config = dict(
    n_layer=10,
    d_model=160,
    n_head=2,
    n_kv_head=2,
    head_dim=64,
    d_mlp=384,
    vocab_size=3708,
    activation='swiglu',
    norm='rmsnorm',
    norm_place='pre',
    norm_eps=1e-05,
    positions='rope',
    rope_base=10000.0,
    rope_fraction=1.0,
    qk_norm=False,
    attn_scale=0.125,
    bias='none',
    tie_embeddings=False,
    parallel_block=False,
    extras=['capped logits'],
    init='normal',
    init_std_qkv=0.0322,
    init_std_o=0.0,
    init_std_up=0.0322,
    init_std_down=0.0,
    optimizer='muon_variant',
    lr=0.00622,
    lr_mult_o=1.5,
    lr_mult_down=2.0,
    beta1=0.9,
    lr_head=0.00552,
    grad_clip=1.0,
    warmup_steps=200,
    schedule='wsd',
    decay_fraction=0.665,
    decay_shape='linear',
    final_lr_fraction=0.05,
    batch_tokens=[8192, 16384, 32768, 65536],
    seq_len=512,
    doc_mask=True,
    train_tokens=159900000,
    steps=5594,
    dataset='wikipedia_en',
)
MLP neurons of a small language model. Each row is named by its layer, matrix (gate and up: input weights) and neuron, and shows model dimensions 0-159. Each number is 500 + 25 x the weight over its row's rms, rounded and kept within 0 to 999. Numbers have three digits each. A neuron's up and down rows have the sign that makes its largest values positive.
A block is one neuron, or neurons of one layer that tend to fire together. After each block is what it responds to, as a language model described it from the Wikipedia text at the highest values.

L3.gate5:495463483503508465492460484492497537496502513507507517532509500501522536478517471516505484573478520507533464474464558494494498467486532494475483465476493476496515490516470502519518499503516522537499519479489513466514512543515513526485452475478478490498480482515495529517533508507554496507500457554414520498481490527501485521513514490521449469483550493498464526548519514470517490514532481496532538491507475474449494517472486496486541526512531535473517514467490510517506464478479471
L3.up5:484498520560525488474429479546539527500467502476457513514496521528521506498546487487445466545474497510521466509496536539484516462494522502499511466520506482528442493515513497488528503492488489512478520539511537465521505507507501470508510452518458484511501447483525483514512523512562506493526480536444484496472487462522496537511511554506515478518530466498511520515506510509510506513497492497451527564527531483482519495463503540500520508511520502492518488476503503510504509471513490
L3.gate23:499512460514468514559523484566493514472513510539518517482499535523528495544485516538527539501504543486504479473497460501503516468563543482504502522523524503524520540501510510529479512472489473488503476494538470489506526514495495539494509530551468475489539474488498516462467509536543537454470516470492454472516522475466483490468494467483514478499486489487508521498465507487503513529478473502488504500505497527484469525482481538486525508512472450511467432523517474487495482503489513
L3.up23:507491482519527484494516504483488470513508492462482497514481465467499514487467513464524544514484502452544505522466489507518475535471552486466449500535500494480490476468572494508530535491499482496508522492488512555518516469495490487513489524482552503488486512459479522502505507500471508460497524504484524498457566496525489529509475486493496476471500502481478517505512517523492510502473471518539467489503482478458516442467518518461490493559549530521439480540501515492518515487530500
L3.gate159:505540514526510493437533513488498532475509516521505518527548504506499563496494532537514480476541516481491475505462519499454531502505523534468521458500501496516480476513486473484538536498540474519476507506475524470529518515474527461502528481459465525479501538496525534512529513492530490486518485502480485505512512507503490502495569509473526507501498459507497512487519534476495478496549473515519528529488494474513447521491506531538522553489513550538472557474525517512489522529522505
L3.up159:520469448532505478509506507453532521480499504506483502554507533493482486488487506532439503512479510494512516550467463494460511478524520510483460498555521497553505465519510480476499510469479474515453489464552501486500484483441517534481511511462465504512500497494495513471523510507462452512476474472482503501481515502527539482512488496511512506534478503488526501545496485472497543488501524545520513513512521469517518521546494530488499551520522502551509523499488554489502533525545505
L3.gate161:485510507510479512525484540463516514459537476479511545484505527489519500485496489519477470494529511485555517519474450465526473529549530452469537486531493538502541506488520497530482542465526494493475516484485483491436538517478481495475552492502509517482522501532486511465505499503492484497508519471499492494478522443479468512495512520545524517496466488521471506470512507504498511524515512480515501479524497485523479507533519485591525493551487451499524475485483490511555495511491498
L3.up161:518501450510528459471509475481491544480511477465486509511493509497526513495494481498454474506482538500507534492470513496487454502490490459502452526492488512495499549472503518530524521472477485510494518496492503471493517476587480543507505537467509531492525530476501511510479500500505497508485530513506504504542480553518481507478465526524512513500529451524476515493542523501486514527529572479519480542538462467492531458506482503483467540484532523514464505528467468495488493544515521
L3.gate241:537470488508475492494476418482509509569504508509480505512514499523541499493521490468504492502541524481472454496471479459509473523504493471468504477501518495498493511508497509506509527485483510504487529519507480484527554516468520524461502474529449485513479542530500512542504498521512491462528506487451509516456467559468468477503449437528507483538502474464516493487484495518503501497522508515515500536527519503501531487444460561494510499499464539514484482492523502493511483510500532
L3.up241:503508515497482485494489506460500475492532501525493528489532512525481516501507482471468511495535508501489465525493533532526488498546498550435498495504520450507459550539505504489517544473506493474482499461490525429496507521464493510488498494547506550524528485554521504558530479539446486497519447526470475467501504501529482482510504463481491501510538495509502500463499482523500503528523486460498528542518477513531484495514519533498471520507502522486534553486521488486472526511530509
L3.gate301:499432542481482508449482512508510500495529453535480498468508509511480494511502514462484515470505508495484473452509540477513488484477523486486435527536485508521492517520466517525530514531505496557510511496537455503450539478511482531506531488517509477539546543506525463513502505533520517536472489464470470515519498521537475500486509480487524488490437524497486475478518494480485493530488496543505487468476499506520489508440475487564496504513469487508505531524496529511525521484494484
L3.up301:469485550525473501521502502520496475501487492502494515500507490534493512487500504492513447476491456461402459477548451486522464550504499450501486526496473473459503502484511491521494497511481489516530561457533492497517486501510508481506512415495499471536471499494516499456500492498502530493541459484504535497482490538502488538510543500525490493504480525504526480503503473480484526533476510456493506497508484510476511458495515501486478458505498507508475498484458522443492517511471492
L3.gate318:513480554518453519517473503506542515511515518501507490487537479487499492519510471537481497480526540479547518493551530452481476442514447502518538480487485531472487508475502459521516494488562531543503511464466495454500548566518494486476479499487474512511490491470551501507475505535522499473488475475492519491559498532460496482503527457528498481504506472474482493506499504483516515500522502466495479542503538498495470497531473487491471481481504511470517486510519532541516505478484508
L3.up318:489508478530443506537504488501520507487485484504490502516500502481550520481503482516508474454509521483479497507477540511488477526516575454544509479529470489534540494491533482496485521509477475481488533486505499526482566506481493513467514488481497503488529503439490480476468511494494503491497511449483498499505507508528472515499533477487534498512536457493469496500507477481530525502515491476497489462521495514438488504523465547557520523521475471518410463531493473491519514507502471
L3.gate375:498483467527530480471441480534508467524488542502535550505459536543506459523476517453486492483509491503478471488498525493511519565506525458536505487493510476530513497506490448469520486483533475481466507531477531448486520516487531522477541470503504491493512481570465518506487506521497485518515504507472439514489492517505536532461530511520482469492525498468517483468502470527490484500499489473531504478472470503539509527521463489526480509516512510498479487503560481509484507500513476
L3.up375:493480477513498498460519488483446449508510538511521523469482510528502456452504491492490512479522505564440435490472526512506504495520490519483492494502543493539513503494516481480501475481536500462462460498507503470520510492501491521506496503488487504504520525528476510463461497536499460492503512503498485511517507502506552502482557526513505488495497485468530523478489551521485450453458517522543541487503490509529467519446521520466543543470519490525525467505506503534496488496510467
Description: Article-start line break. Line break ending the short description under a Wikipedia "= Title =" heading, just before the lead sentence (e.g. "American soccer player", "British politician"); weaker on mid-word pieces like -l-, -ir-, -ast-.

L5.gate140:507548507521492559516516489456473501491557503473463522505494485522503503542463499508503467482489470535464467477519505491490489462461519512496512487506499503521520545516484492502522517507476501538499511459474498482509516508505544492541442512509536535496479473415530509488530472511497466482502477523462506486533468513483511521514506521521528495533521523503489518514504522503479502481526501487454486520517518492483485498534505477502478487461484542534510453509458553527478537499438509
L5.up140:520490514516512511488437506489514498452462498497479467471497469480506480500517458464518458506523468507452481459473495446478503466489501473512495507526473501477488501504504474531545506515475530544477515463533554477486519529443506456515491551523519530492477537479487479509521484522510496491470483512446516509520497482484462503474555500511531467508459501539487451482520497483537486534516475510483504493507509511544491485489463476539493529501527515505496507515518490462519498531465519
Description: Structural breaks and fragments. Fires mostly on line breaks ending headings, tables and lists, plus word fragments after slashes or hyphens (s in sq mi, d in self-described) and more.

L3.gate33:543509471504505517521532471467540504448483528461424467516495527477507491539521476501486461487492511504485513486512507474479496555517491492505515501496535487479511478497496512507491495500531526537490501507479522534512506507414492483498520517555522499512520518517510543491481481508490470506499457527510474496486517498466501495498549520492520468529489460525458519470494541496521540496452492506509512495475487449519476526533497514509480510447507471545543519472536539542504515511489496
L3.up33:545477504541475533531522490442512498494497485527511488430506481535519530499549533495560508476510519512500502482498494498521489509511542517528523511481519464525497503547522495516526517506485545508526501513513491558544491496477516439487493531502502547508488533486523545541519481507523484509511444521526491505509512474522525479502514537519481523484521473502556522512515509476504499455500503506494527492489506478485513481494506507512472467429495498489491564484496520477469517527474471
L3.gate102:531458519530518485467481456504465534477483481464492453486490528500472503482476550494504528541501469496539517427528480540469501495486474499528517519485526455523489487481498502487522510466541503458496518502461469457497486512497486509512501510531517508485537504493492481462505528486488483474514476475560509491502504465507526514502504511518534542492525508482496563500517557514508496506482494476484456554488493510482505470497478532493502474507512491533488455431483519464480484515481503
L3.up102:498484502471482484525503498512497497485441492505526524483491519534485537461523459510508486491500477516476495466486466510459440501504483519516500460501542487525461522544498536478508510488496561491526490542458472467482533503491540473509513506480511485510491470474486478470484496506489469469496431522519516493496506509509490508520522532535500535466483533501478520520542520535519480503471532480481515536474462496459482490525494544452483498471549507510476509509548525540493548512494484
L3.gate143:480476450536504500495518513533497525525518493515501565527540491517540510500495493494526532500473481462499489490527505517515470530512450437507525504551487524490505489518497531481513527494532471514473504490503443503528519417503491530497538522498477488453521478532530542508503555507505509462477482468523494494455522509525519499497497520490479516489525490500491491512464501514547509477507467474531516491521515511496474541529483539497535469513459501520533499515530515512508459473526523
L3.up143:485494514469479489515541475502495517524509463463459489532505500514489479464500508522521514544484508511534476475526574481456512483551544464535482478490472513471510480523487549522493520468485483418502539475474483512526505521490523527477506499466492481525496486502499486541546503474510521473456522479506527546552491496497489494465517524526517530549479469477520488495514508491515491495514475458496501494518509512471527480536533496484502487539504489478469498506529503541517459473507524
L3.gate243:493519536545538462517500486535467516486485527510510504516469508526474504502546510459470541537550517530509533476514492506471521545498501463522467527481456475489532442475477516506510467500489485490492524503519506489512523518516511478490516505481499489503489485497551493454476485481502464492443459496520484529479510507516499527508528502531531540491477462490494534478507501540512488527495502499488522478475507491503505549490521439508537521478465471545498513519465549480483504537524447
L3.up243:516483481528482497562494531505537495472563498448531524532469512502492506514520502528482473482476508547518493462526502465477532495499486504508562503489546485509503511467515517519493516475529505476555493538523517461486517499466450526477506486489493500519488470477477524491445529504505485457518477473530470517466555524461515495496518485508480472455500507489509509505466553479523509543501461478477482489495475504494542498499543491543502484474514474499506491512496540486517479525520472
L3.gate251:516500501525519463460505479513478493502500520494513481482473524492482457521530498539598490512519487505505487485510529512482521450539488501557501516481473492520501502532451493491512540520497447510491499525516514529492467511536481461502523469498521512510504483482501518478475503520478517498530568518491513496475483497489496510461515486498485528515547488522485535522494539530475498542492486463507519496455433497506538480517514562465543499531489515506498477484500456493478502458504498
L3.up251:473492481461553488462491516529474519510498505497526521452486539540496492450531503511516494490468477519487513506493545488504545521542524552454550517498525526496531496522464488532499516493509501470490530501522504531505465493542444512503507518517519503493473458538475504477454506509494495534512491540500520509529487527511477430506532515493531490498508506524486459491494530478539501445462507515545483520516503473504491505532496497550512513523514511493474542472518497552471501512492500
L3.gate291:483509502524539469530508521506491489519524430502509512506499479530495431517439512527546497517477492442496474543491494489534454528496467489476548539512510509523510463489495492520490487504490484498497518517539494510498482522518502478542508471511520466501470473535495498481487482521451531524539573525534472499528530522543513528516481485493531507550489504519464489494489496501486482547525504532511475504490490522491535481500508488480496503474517494551495520517469519470486533497519543
L3.up291:480462437498497487524490547497527496472477486513487502523531517497495482474478514475496490514493503474474457490482571492491480496505431535516466483517517527506502541456470500502485502470530524496492542504513564462483484484498458502526566467497512467510556487471482492501525529502503521496479496515484497487525480474501483479475516490474536487528499512491512491485500520508494453526508510511548492493507486469487470508531496521473455532515480488508485504514500510470523561500577493
L3.gate363:527520459516468512495490476511483504487503530507484545500496506481488500495501480514471473507511504476505549499512500515462496504442527516464515493508511444497492504508508536492490550476525493527514495530495461491538533466508495528537482498517468466495466514497519502517551526505478455452472487470467471434500526437488506499482492467486520508530495477487526505497473479504534475532505507459456482499507506470536528512559496517483489509490490497517439479518484544523534523538551508
L3.up363:525467447500470500498486485497497481470471526494441511477478530483495506466465503511474503496489483486479522531484458473459511483510470549458491515448514485530510501515489561558523486478531468517484521490483508485490503473477509476535488474521513513509475561470453504497498502468510482504496523508531493491500486495489478499481529510483526543520473479513514519492498516477509471529467531533511488507517487499486453565491474493459543515508464477534497469551459497497480546488538507
L3.gate368:493471466493499504500498515448482486480470474456505535538472502513469489496521488519504477522551499481573479500505482481487497546495485510488518565511565489513534439496477527498484520509517517502478504543476477489481546464496476503496519513496522485476546495503517505474502510518495494491468456465539495513492509486433492462490530492521522552531497471511515491497505472479533474482521498503533487493519530484504497481538481563527541467487508526495523483469515515523469498534510498
L3.up368:468505515524483451542473529458508512475456511474502521484440510523508534490538491485486502534532507475526548484491510523514508558505552467491476522507508473466509492524487558481483553557502442490498521479501483465515523491479479496509506532460533504490500503473501518477457496537522548460481488498515490506488508481467441462514505467523536524500471462487499520495521535507491511483511546505520509523515493472503480463488512508508517462481491479489493523505490520544498478521497499
Description: Section heading closers. Closing == or === markers ending Wikipedia section headings (History, Personnel, Engineers); also word pieces continuing a split compound, like out-side, Non-Binary, al-Islam.

L5.gate274:478500484486509512503485515519501511517461506500500495480549519522457453487472564502487500517486508452512521510522533501488481512549466489461540509527513457512510495506512504520478490516521526499538513530529526497491506512485527495490476510482499497464518512567435514438500478537505546501467456500456481477516502529491486509514510488477520534477527552527484497516500486500449489429506515511535483465478512500491523460525529484527487493508478511529513489493522509543474523529536530
L5.up274:488550510482510461492504494509468481573519510495478505486548531513498485472521525477497485511495439465480522537482479506493435555516479497498530530509458534450512469512489544496483481489491547503506512490515469511483481508500483533434519498519528502487510493537455511457524491497460502480481541480480461485550531515526496449490499489519496494546460518510517498494491515514477488496520500479525503498519520530518479503524499504476521444507485513533514549475492513512482520514523489
Description: Wiki section-heading closers. Closing == or === markers ending Wikipedia section headings (e.g. Books ===, History ==), plus the line break after a one-line description under an article title.